config = dict(
    qk_norm=False,
    lr_mult_down=0.7,
    lr_head=0.00626,
    batch_tokens=131072,
)
MLP neurons of a small language model. Each row is named by its layer, matrix (gate and up: input weights) and neuron, and shows model dimensions 229-420. Each number is 128 + 32 x the weight over its row's rms, rounded and kept within 0 to 255. Numbers have three digits each. A neuron's up and down rows have the sign that makes its largest values positive.
A block is one neuron, or neurons of one layer that tend to fire together. After each block is what it responds to, as a language model described it from the Wikipedia text at the highest values.

L9.gate652:161195133158136125096122139080128082133153122132118155104076146162117084138164205149168093105175112167167143091138103166081123115105155078104111132122065190133094097110144178063078110177114135080114123104114114087054174155086131112032113120165098195163122196097135106111154109110109099140169116149165198114121122111132167116119129141103159140157102150119161140109156069150148063158136069138151194160096110154137091189141191127095165104073079101147101116067099154108160118148106130112122177171148125152150122155139141140134168094130112091151128127159140163118138105128093146107
L9.up652:193147142094130123118165140133130120071131099092085095091113119166136102125177119117112104099128122086148071113105135129164114099156153082167202135168126111096158084107229150161174207151129127108108099168060096068074087189109109114165149144127180130160147163146154150168097154124041095183091140179107130134136130114128160100183136115163120212176112120139152147138121085128131082157085079140104142096149169154084066109198146101097181134168077027127076154134106153111122128175065128145121057175163085115102129123129065088162133122102083134121101143180131137071138150116131123153
L9.gate793:128115120139119177182143140080196101142148125120061138101162088109125155153130124100139093124137088118109110083085134163092162130135174137097115167136117118117118111145133119171138105147113138106144138132108190136163103187145175172062176069129105194162122121141129135167106150120074110190130106117215116137136083129138102135127121208073128152083080084174076111120084116152175141111143076124063149100114121174060150101118110093118051148132140115191172152118113120133162117119134129123137150167114140102167140193152147096121091043131154130097145127111097153084122147164111118117
L9.up793:128124073167127141135132122132168100122194173091137095037092156128146169155207149111162098100128063063166056091107113117043080156137157168183095091205095087149155109094125110086140164151080100113083133098112153156191112165177211142114110116109114096130203149103133137126111164085110065128147107117142172159126098071128138133102089127070153095116147140142081100142073113103164119193162112146107128125137126110076135088054108111085075130144111088110123147156156063134135110105127104102138161179164047130163108144139131120142142134084102159185162036127085168102117132079133118142
L9.gate1208:096156140149152125078166107165076167122183059158089087156110172119086162135119145137149081160152156105108093155167150171137110065130131147150132083135102178161168180132148131174104170174102113141187138063155138107159142176170139089016135108131157093184111116098165110141154138162077097104135078144159191137141148164082138127124149112125162100148152108113138094151127071163129102088107068180164117123085077129111145135119090158127149091136063136165151185113176131122151126139145207159064133159128110086101122189139147163133167107082099134122119147117151150130180169138140070139
L9.up1208:103100144101175078140072132165122125121135140094067123134089132143079143147173131154133120099102172097102071148121128095198081090164106134107129086145079136137164103119117135124126164179132171056133117112162154079160096080160134118045143154108065138150141062099066148137180139149109165158144145061154163085157130185045142158112167120152108129125109143125155161120151120122139135168012081123138147087062133149086141108105138128111137131109130113142092139158112101201113185111113122132129063116154153154115155138136128211167198104093147097087113150154186152131138136145161162137
L9.gate1249:134136073164174141119131123103105138106191098109075089120134129148140095124084146134145069124156112146145126234152123093132116131190117187180181135164135095138160111113153128114095063145137099124118156092112119063135085183100118126055096145124124113212140139087063086107065229169125082077182138108189224115149196150080116117095157193148157130155152109140147128113159107130090073139120092158120144075139188159145185105122148160072074100107171114161082168064149151053089171066097098126157162120152169110056156176088134177158136100148133134120084092172177212144159137101111150107
L9.up1249:117161168091121109107104122149114090110128140114080128061113181158068125130151124142148136074208108127180116152081111117085116129106162110138144055130096124142174100150183123097055088095077122141128114126091155061081102129091165145086150171194168150178128132105097106109117119078090107176062145149120153108120203118135143121172129073151189193212154095096082120129151128150124123071090110101083128094093106205102145095145160133110142092097059149132145153149090106151190118105123153112148116176121093131122140181118130137120159097146074112124096138095132149104146128128122113108
Responds to: Spatial position words

L10.gate101:152199099125090157128108094137115156124093101112205155118143139117072168140130106095101171141186106117114078131130136171127148148169142119115164120170129129101143146134100100135097222129155161105112167172082123143107170106143155101160167144129128168159112163186100092072158181071136088156173101085111115134104119089147116115102093076119113121049181128151103138118108161160160128109040121206131126109078172096152159134138215173113151151180154117177098140148116112123176159146089108100135073120104162172111136089165111134134072104148139142178128097080130164143130143081093132075
L10.up101:218122131168134160153132084139133083122148129115144116152115111127145120128113101131159129106155111134146155193137130144134095128126131154151117104137192155107105130131131092152103142107183186154114150113087118098054156079085116068142175115114135121106119135133125126158056169068143090116198100106096086104169120132149166148100120108135132146165146126100117114168085115117193189104092134174144085108128112166115107181153156124138122130115094140167171029109146194188145212156171111176170138144134131139114149183115161088163126128167105184101139162149133087139172160187126122104
L10.gate139:114196089125155084088128141082127147141099147120089082178150151106148038085183060143092153143123101124178095121114114132180118107172230127145084069126209177152091153111096125076104096148156108183135133111115176135109112098128139126107184116146159136173139119171157117117138144147137113123102063080091093135144138142114103153138082092108168129165128117121120143199139092102165150166144095133051115105127068091127116163159151192142180118117151121098097134112166213134116112134139118143172124142081089169133133138170125118152135161162072116135149166099081110172129162101106160166
L10.up139:063113125167097093144200137131124153101145129192094113140144091087189123081120086066122206111107168138163148137153059110152149127087192155176157102136072140155109065148089091140122156138129116133126186126119170143164094085133152162114184160184147155153187159128134158115136141096167126121147100096172136164129136111179125148115129123124138139124146176114126141150120102129123146152137091092133145146118079135070140164120113146108094119184135171170120114159152157207183103136169108109146133135153134167124145159162095080127165149167128097119144144099093105159124103167207159169
L10.gate308:125163121107119145122150152148113187177162110085161155088110161154117072152126134116115082124169165107170133130076089090130124170109084113172150119170138141119132125168086144100124099095127105195057170123126114114173142179133078124150145139168104140128103135124160129060098132103118119132176180098169146151164077142113126086180193112111115153111092116094124096127166089097032145146115159069191075116083161115137101126070124141148042163154130148149169162141148114174167111091124134141140107124125139152052161135091120138132118148106088094065127081124129115103117166106135131055
L10.up308:160131120101084135126114117153172111100134144104164172122155105186118120147145129164103125124154145104164166152163164124142092123159092106085061134164140166122130112116120146120112147083124137150114142114135115137137173077129108094149204072180154163136121110135109126071136138105172131138154165130137182152172073133127163157130148120117089170121121128092154117107145128160117161098175105097155128164114133150112136130124129111147046136138127104095189121100146182158130099129076132147134123123104110147146051175083124164107133112159108132141157129154136130099167084118103133124
L10.gate364:130057133122112134157218141087144162182147189141143132073142161140165172122146114116129197074180156125130154164093104105146183143124090109106161107168167100141100193145083106208137092126081177085122141080114196193142137119117196120171123129054102129112122125125102066120092103120176135121143113127164132000125168141109098111121094113169133178139094099122093124065165085166137118126110177142115094111103092125169145119102149095134093112106115148105141135082101041101157117159138151096199174159142142138102145058072113091173081135135083093119160166149151099139098128120158085153
L10.up364:144169140167104144148145106114176254124104065115169156091139130034090143103139204090122135154123121105126134199126073118149102113084179180115078135124127105117141129091172111109088102119135167142108100131135159100097126109133158082159095082154105122105110139120084152141128081159061162186109101112135126141148119147157196098108122072128160125155121160147158130135060145156118115135146094184147101142190119181118112118139127066091122144152084137092105125158096058134150139137187136117156135065168139134156129111132140115117158077083063074137113134148108083097115096138107143105
L10.gate673:124146148115173130117142056110148127104091157134119143117162111060182121112116148129098072132140061113151149152112100111152093064183169110123115112154100131133125088090192156108190137145169114144152091105104137124103169120170151131137151191109159123151117134143141066132177129109103145138128076069127144119177106198138143142062155154110164165148152132129168138099102116076155134135116068149118079099137162140145068174177142118151145163084171148121120104132090137082107136166129110181138126110189101188100152130130159118107122118106117117127116090155145091171136121127165146075
L10.up673:044098114141109129159064088182159146115133122124215090144158106150174176114166136087139112166115140085122151127195098108168103066148129168181105166095114109129176127143152074108162130166143095072126150096133101091121127124180173121187171127144089134127144152132121177112180121199144091178138086087156139150122114129115115075105062137133182140128066161154171118067147117129172096206113092104123134122086164160176129182117099111133118128110124127136140146097143133149140093150167131101133117078145156136168072111163107118192071096138154108133150158079104137095149138097112132146
L10.gate930:067163093136169094181142111131191098140130179160135160162173116061143136113088088112116140081137125076148154109156107104138132112103122171127124179109142175146093159104140137092172140116175169095100206169130120126131164083146174111168079101163146149165130125088077097143108192076183138135156169114143122140159161137133177093149130135159136126158141109160102139119109052170126090124167115109114134135116116111146064144123129134144103110114106073101077138084133137097207123130099153081192103108173125161065152147092160152023148104153059114125120169108166144131099089148085066172
L10.up930:146121104116137080077158096170151171117199156125112094157094124136150065132158090116090059116120140090111118145144154138138130152137154160101137126109070127146147086055065132123152168156173118193129135129136117102138146139115115115192148151151103150122081146136131171082104170077091169120117124124085125157127148136123131121123125189160171176137169101139169138140112094095072117129126124177129132155141137139148134049136116137115084129142088115091114123143101118114103107131134094102152118150104113148080161164149153181124099109142080150185100168107111115109087150129157085153
L10.gate1202:090128145133084141122164152102085167049083127141177185148152174146093068126136109144084145201116120128136144145158163070070144164133129149115126066155109098142074127143079114072126141169135121061133160119113085181141107136070131144137159065173129114135127147116055125081099130105075100067178117132137222157109107134087144116125094171130101126146128138108100140131101144107151158188153152100137103156162093131105111182148080146151112133131186097116147141164137174115092102061085150117134124122122101159120127151106137115125140137148111134143091165124147197147139140155136169139
L10.up1202:139058180136132153135119103133205094089159123152168120092119133132140138119130096138104136167110121079147194103093080131106089112159154153101210108119085181116128134117137117176124146171121166157133126048087142153114092084086157105097108158145063064139161044177105094149176149087166111133161149179148133116086118133075088158101145158110126102131141120133119118169108165179116159132160130112112157109139152099135155160139139085157113119125139108185129148121169098166202067133173191094158089169223092148097084237131125135150110084128121067152194099130071096172169135041104103161
L10.gate1230:138127175096168098123121122114112080131204177142113103094136156062164161169137088086117094124091136088137064168175139165149164096109162158135153149169187133133124120145090143110112135145114146070097080188118118146112136176065171075164138099121153129123086236169136111126127155135085110143111163078096118132081182105124138104056167129121126194164128096146109114127114133126113143140145107174110148171138170150124111173158148149101118110046143084106119135129181127104146132099123124172126116125108169160094130137141098102206113115149102146137170132155166085158115157101135139128
L10.up1230:102133148120155132125100090109057082098153168121062093119164085153146124171128139152161108104072143110101137118110134061183116106184131162072118126144150134141060162167106149121164174113133106095107148130104137122102166145088148139130161105140119157048072169181122077087140143114090100164098155082168136103052159157160110086129122134140150122142153134105167154132076089106120165186133075140094170164145095134104081109124161085110107158114120133193152160162163105123139136091060111100144153127155152157093156136131128109146110151162125115116186159137123124099124158103117043133
Responds to: Opening fragments of predicate words

L6.gate40:116064178133132092156104105135140105100094176114123194113136140107096127132113149081130129096154152144174135125148155098178123112182125119068125100121125097114086117101165111216185197049129101141089111123116120154144153105083194124136138093192138140092173120148127135132128140165101126152126089181171108127098176121136170130151109099115114173052146120096136145155131134122124071079089137116105144093129149082160136142117112164135085139081113075143087089100110126180111148119112145149142205146132107166180113081130134132152059128172166120143091073167082103232055111080174095121
L6.up40:176110130009115171194127130207181192170081154086072108134095050143141117120151098138131148108130111195148147136119134098140139138098115150092137155156136110129106088130109106057117080091126177156080129090145123090057161134115126135154153127122137146174159116136165170153151105095165137110119130091093158122086106107121121171176141100137146135121107062127111103147133104116104172153139138083148107155126075170151131171111147092131116143124108120106132152166119069120157103179164118122122119125057164162110168157172141084199130158165131075109128116100172093095122168046144065151
L6.gate1208:133087111095113095103091101192106164142154089150108145128113098119127081114122157106127044082176172147160158126127145128108116140123133108141154087094158143094121159141170116151126154145086179128151189133146157163164102123180159151136089136085138144116188073059165138132121193090191089086154082104157183139175085143089124127151148073112157121134116134085155146141132123102148172123161175116086144094120113139172118204116204096101100079130180126132147101166101141109178120150119105154152111092092176105093131107137210136137138168152078088121126090170110095152083152110136055166
L6.up1208:115107161084120117129113071126138156103118144099152168202076120126147143066120146160089078102154160127169131157126107125106082134115067135150078079117147114135147151088189149142142126162182142109202115182123113110164132136107143141151082142174164152102144080123187150077115178107172116104121081159090128128142095114055173151188172121147128177175092089088180135156099155114162166111168165170057138156098139127213132138080150127126122094099158061146150102192116104112190136098183100091122193142085169110081116128086142160107139162188131136151151110134086166159101122129170098159
Responds to: Forms of "to be"

L9.gate4:093082095129082087117133164138108106141167148105152138115111145112144137055118088148102101107147139095129136105151111094076138131114091143151138155171091108113129222185124049075106134105111223157175098096143169130114143083111100034108112144046086109157123121113135155191093110137120119164118153143160096166196126142112127118123119098136144126145090144090136120158104127179168104086172112117174090181113101098142078168150131130115161143171161165156073173102134194179154095077131198139144118107189123066180151149140096120148123129139130138140151164112138150048185160134151129163
L9.up4:122120113134087096151115106152180148120199099166187174080065151128080110100134115149073151155147127158089085113094171134049163117119130136179143171174149136161144108136118175158084163150079111086141158172021115110088202142128176150104102082179108160098138121109053132125123084124140165095120144140156155146180155124165167111090123086155152166161170091036136109186073135083159098119067133151137125104132167137140092088099127170127072113089118087098083192132148142073168105171063113129161161141059151057174125148164061133116142144125149116073100086111127101127154182107171158135
L9.gate466:144125137134162104173139105075168085100090001154125073170181110116122145151153121088117122130152142131052114110166118138147102136146065110141125131140157090169099101105155129129188140106073159134160137168104135160176130106079186161119131149105091161125137138147149140082153113149102093115151127142107078177151200111132122119056122163101158141096113139136063165102126105119207056054126120148154056150140122130065153138096119037111143176034080107150179145199105162141124129117110102073159079135137195100164183195117138155144141169098157117069092112191087128126207138138148134147
L9.up466:088108099130176125177184140138130111139109124110132128199175140170177152087131102102144116155122153056154117047133135118164178107076075078137131113143136176108148151097138179191128137085135162126148060096133128129157112118180104139118114166108124122111127103128202141118169134170125203107129107181191103083156150131162146152151149121160174200103186108189150121138187106123101133084142203124162096081116040107128108165139197133124078069144200119116128175113091109122092145133157066158133172069099125140143009146137148155088149122139145125151048103132126093124086121150121091102
L9.gate468:093142127135129063163147165120159151096156053169151168087159183169105141131163095174148140141103153098157135123151082206114131157152134092121101165123082115094134185089079134098167092070079113108049132124105136134200150147186140092144174182131101102105122127116124165144081104109138098134118150128139164144180104164121125161112179110126144063149162097124088137209170095099197110149160136133139153101088160096100135108167133137080105102092155169113142111143161136158138187116104116179126166103121090157139146186153080100124100111128081076134126114131147076106156154117141110152
L9.up468:059106114107161043082109159130138146126099120130173120100083148104113083111195127104130100156164123101142158099165115140133133126144121186100094143089107110077094120144111109096139114103094118055098144121108115054134121095115149095145123141127133128067116111121117161095136157097203104095118162152128105139143149144166101130143125137082177176132116129108144155152144163134114093133071158149119121111138076142120144116108174095118131136105109079150147111094161194195149135116085094103178094116160127218117139235110147130092054104153128130163154095125071126077173157121104102106
L9.gate1047:135109071114140119148227126097120202116117160135114155116150145101093150054133103178133155101104155122090116113188140128119124064114157169064101170146117097145116163131109130092139154133104106157113148117118172093117213071153185109129149183138133099109151159103086099133084115126148140098053090078164109142090154134090151145088098166132139126135127091076082132172176107128150216142113047054109095111136085097112111159081140133070164161127087069069127182141121161125187136192139122137181151103132098167178149097085183138101106113140165078116106156118091157154163133067112140139
L9.up1047:133158123164111135088163138074155142142175134097126154117151092120144152132142143107155165109178083119205141119140028098105112160132148106129135185124120148131060096124148170171120077137108117175090087152101179130079140143088131159143107142187159160114163158100125171108120087138124136166078138110180078161062110093217128107128139153117131135141171152169129168138144157161099154160135160134153122096103106219132084158137119119078113101138167106074103150118144155186115119080103135143149180140089199151094149126135101100139102057093146086135092112099086135136090136112135149076
Responds to: Word-initial prefix fragments

L6.gate1018:140137189119138102129141137103122119116113131124070145155066093173127166150088140079138034098128175117123176135146108176145124099072140121138086204173098126140184144132088103128071110121179158099133149143134160109156163162155114143120092072068096124092131092123108104127101120102133149130107105094166162107151153095113122100077169123152131083137213128130139051104111148119128074154129106115111132153079177168071079184199118182126119134172153152097124087113123125132078168146140153046090089103149151138130131158128112108135130132113122133130117147079127121110093124161044130115
L6.up1018:119090118101123104117139165171154135113112129180065163125169139135116176082151134139091084148118138144135140116162088154164075085129138153069166155131106095124125172074113064167136074147105105092066098125152120128125143142168081137144116126147092199082090146024126085148105139108070149163144133149140122117038109127182162129146058217107151131161078071073144094139109079131172157171131108135106199162141108107093123130160158188130164134127152099130102119114113032134148172121152149117128108104061115117131173090159129102154126138076122149095122095103138090075119124154146129146
L6.gate1155:100156095073155128136111145158065158167083082118093146093126088099113123084127146133135138098096143183084106114130118141135088117142121129138161125153138103141149113125076106152112075116192123165158179170116155119143087119158111126125123092134088150156156136135076145105150113109101150218108067119143163106146124208131186076121123150120168179135161171149130147133199128127116154145068151101106149193114118191106142155138115138088118127122167113131086145135115116113170135145206125096145054199128063125109122108090165122149179146088121142160128120022143113071121126106099171205
L6.up1155:128121085121172172162123123145154134207126120143123136179116105092126147158164137172150105089114087105087097127203160168148111120096110090122132141129139117107166095158131177152118133170110135194147110103170156164164155134080179121147104165161142136136160117127121126182108163153127157170100145170203181137141109191152166116134126146154146176151123127143121135151143108138147136142128104131126128140102168172113179150236096111116071128125104104204132157097114127148115051113177139135148038200082094138145132140129101138177118128113134126168136101115129102074110126070165109089
Responds to: Color and quality adjectives

L10.gate157:165165170158126171144167154183131110146093110163151122105125131123126137164140121120070191059148135090109142115128111186090164090132115085062105151137133050124139073075159124088168154119075117149119104095155144147146120130098101160121141107129085167145161152156110176134142056144156110142192141179136129172121084095141146045136112135152086128140187107147051134099060147141171131114120157083157184203119101173168132124161103151110130087093136126107120096160035156097148133178171115124178082136067063112186121106154159140111113155097131099115123100132124203072140112091103144138
L10.up157:158127137156134105130135107153130147144119133189066190112144141159137150140139144099151156045145172081152133122056068144186171084149141161127112079167135107126130149136140146138149173121162154197202092172120138060135126143115155136122108151172158138161218155111124132144077139150096167155138119151159092160085177134126097156102100143115090137156159095139070107107131196040163092114132150093185053126144122099098102154156088102130153130147121163134141126132122141177121127147145170053201135153150147102123136151132129111128170081114134143107112097121162164105155109125138096141
L10.gate314:088132157132122089110143127138131166096134105092077088135114140208143157181124151109093186108157087160072096114196110181061149119172117037150150182161100109121134145149085140112153158100091157144059070128219132172145157105154077167107112057137148183071173183182114100114106147087184133098143137176173088117084127154106128124127144033154144135165150117129120113093100100158113122138131159089141143127107106121129118114113172116132066143166173084082125095136090131115102189139168069117111185080111113166141097113156090106143169119126107138136138152140171145103150107155166113121
L10.up314:143059133096116133098112140151106133161043097137129053130147111188187128164108108144150106111132160137133157140179148175161107138133164127111120175153079119116117152147142132150114136107133104106090108204104121138111188192140131185171163187124131205096127063167085097154167155145196128099208111143145082104114104113140102115120220124131137124113156112129097138129149139129175179139141151100154172084148081135117123134164119129135085156175173091122147128170142098150136143106150065145121162127132172121141095172104118129138168140134109048180156150113154110094100029151130109150
L10.gate409:129141212153149117157125119142153147137118102121105083183083136134087068133140118139156099120114121115118067104072132170119109165216061140108137130127088138053183163166117102063127160179096135103112162113136118156089133101160123139157074105105140132146158161101135134111162154115160125187146158103146131057123169141122161135145104116070160165171185098080077106118111122166113071103195115161159141130136138140134101141030121093120132101112130100169094130150144107142068135106123138151240132138148150102137092107167086102186102136078082090148118148118199092058080084084079143140
L10.up409:132126119135202223142184107181152137137145086120172117089127086144151174109093197176108086143104150182230158174138154131165139098196207096146101112087127159107143177156160085159087086131131135227149155125090157073136196093085084141130134171095082123129168129137138102129108139158056169075086141135114127121111080136137137115098124091067138149162151130191159141170124064116074181231154118159156095133210121140137146116114132143138140152163160170165133159129097163115134120120125116135122099167082106109146119110179098113089114110141131096111111161129106146124105103108155139130
L10.gate557:119096116134155138095092123140127087168127075116103133110165103175139146054156161194105121151159122098127062142116119148110090131172124155142120099179102134076181154155141160139134097164147121107152068137079161067101112094098085129116122153139132158146161109099157138105082179109143164085149157092134193127133174172093100100078087111106142120160119187149108145147155139094164131104197135121064137136128134100114136105185140126096090123118123155171087134030146071145154185145143128111045131151158110102152077093112156068157124104160134084075131172100178168084112150121158118132
L10.up557:123095140123099146050129086145095170136117109203086141150104140106123099167125151131153061117127123145133140170116129160191097113185157097146165097146144168131132140110142128145078112155117097132143120101155110155058064092059155111115106107101137173194155090128140175124105163138114103148077110119152120113124171152169159153152138104172053091151133136173080134172188114137190175164109099137109163131116157156092151144184160127087123123169167090161163174168127158133147053120100149118125078140121093151125124197141094079104076130121150090125093152118108112163133156130127132123
L10.gate683:082122107174149172126083131109126132138112148121155113147130173111120134113197141095213132108138135188133079089116201118145147121103165120173135124121061092113103093178129142090108137091126111098119090211142116123114153176139162087101108113139153125158079105158109110116134156086096119147131123121167126158141107109147125118086171158140098177199116136148106121066093183172127126145138120086184103155173075161094115106167131152135195147124122118133058108183097124115109125161126176081128077149184144152176136116145106140112150114126170090194141139170123141109079148092181145133
L10.up683:120112099103128108128151122110146134115118115119103116117078118116097133113117148156101130140147147157126096142110121204094094169131152128144104122169097115127152118085160115116163122126190149110148079115104109088135165191163156115112139106086118172122142147182113167072091164156136091121130074106205092129159095150137103134138153102065123194111100079100113093116108138118086096114105109112154168099090075116138122109188153100127154041159121149184144071152152090151147106023178160131120150137156108156120092125065131097201111154074152135129175065115076197091126159205097091147
L10.gate709:090136112115088110088183083074165095111136079074093132117136128090167174111112102150159110173193105142116088132082180118110111112091100154120108123097125082118107143110084167136164076183135145132121170158168089149121132141115143152111104120157146181164164220091071136197128117141112137152140129210119122125129158120173101085122135175137173151103124089097139127090132106182139081067138156105089122177088161136137146172144103126108105120174137094164131121145163173153136093140108190144147132117117174154155131116087092121152102155099104098142113091139114134127100077085159098141
L10.up709:168111069145174166165110150130164091111143123125145159102080129144096082117103150125165104117067196141117114144148096171121158137067170144087122070132090159153155131107173089145119178164136147101141080178135198125119133094121128099114086144165106142145089145184163135129139143143144170122116116195143134142113143177134208200118062056121104160146180128140119137136150071084098131161109105175083093027101126099105121143121114127156131163110136105136124087071103107074129117071213116103156136241151110110190143141169077142069164135153139112082150172152161160149137120122145192151
L10.gate993:122106136121091077103144073157083086150080056128102126143079098170094139172115170180138113135117128145132118150103165155101147133117087105155160148178170104088153101096153141114102132173207136169133132191074123142133113154093172125125134138114111164156144113151118100096149125121104132142084103184146146108127164173119111101171078050173129073144144156107085157164188126172177123198133108152141145147060145144102096115137057113188135118129072130145132154117144101146183101126158205099103129138154137153098096170161126093078099145109088089152121073135139158133095178123142073137
L10.up993:107095145178138036125127160114139131131127099101130115112141089129143164163096135083116121113174123115147158122112165137113109161147139092167168118171066203166166170080147167084163165147092118129047103122114134124173110133112131138094201149145119119131190129116114102098132099136132138104151117135128185208117140201105070140174077090131183143127156142176130171103116126142140085165121086169124120105094179191117119138093103115137154130150158124161128129128154000152167137216145173128163123130159071140158072138129145127117123106131147118123180067098162124130090166070188102103
L10.gate1248:085087097120179110172061141150167155107100162126079144097076076167141098146112170185151157177118075111163134142116154141109131060122124045177106128158095044130104143152127151103157096118140133201109076122133123115157074138130187100124076134139179125136148172116164099162117143135167174132145109133101174071143107103098143079155125097174154140153126110204138127082144099120146181155118088085093137155150140160139112150177170102083113100082091074123078130088173086108108158071112143113157086206109118160108105132114143153222179123124131141077098125120184139168113120143139162140
L10.up1248:173118182139108122126141192092144130114109192079037128073097151118065160168123116098074179149121070178158076128124109151145132110130170116156056074171139150153095064124170105149150138137124131119107107127120167135074173104084101136149087123176060120094107139161091190104110162175118130114107101166169136196125097121106135142123139127170101152093128215126116020090137112220173144190121115155152113079170163162109169139132103140121157174117143097110141098123083108130174118126192137085097103088131149138111197160136108173112151152097137134115096137090114129132124116160118174118
Responds to: Physical description function words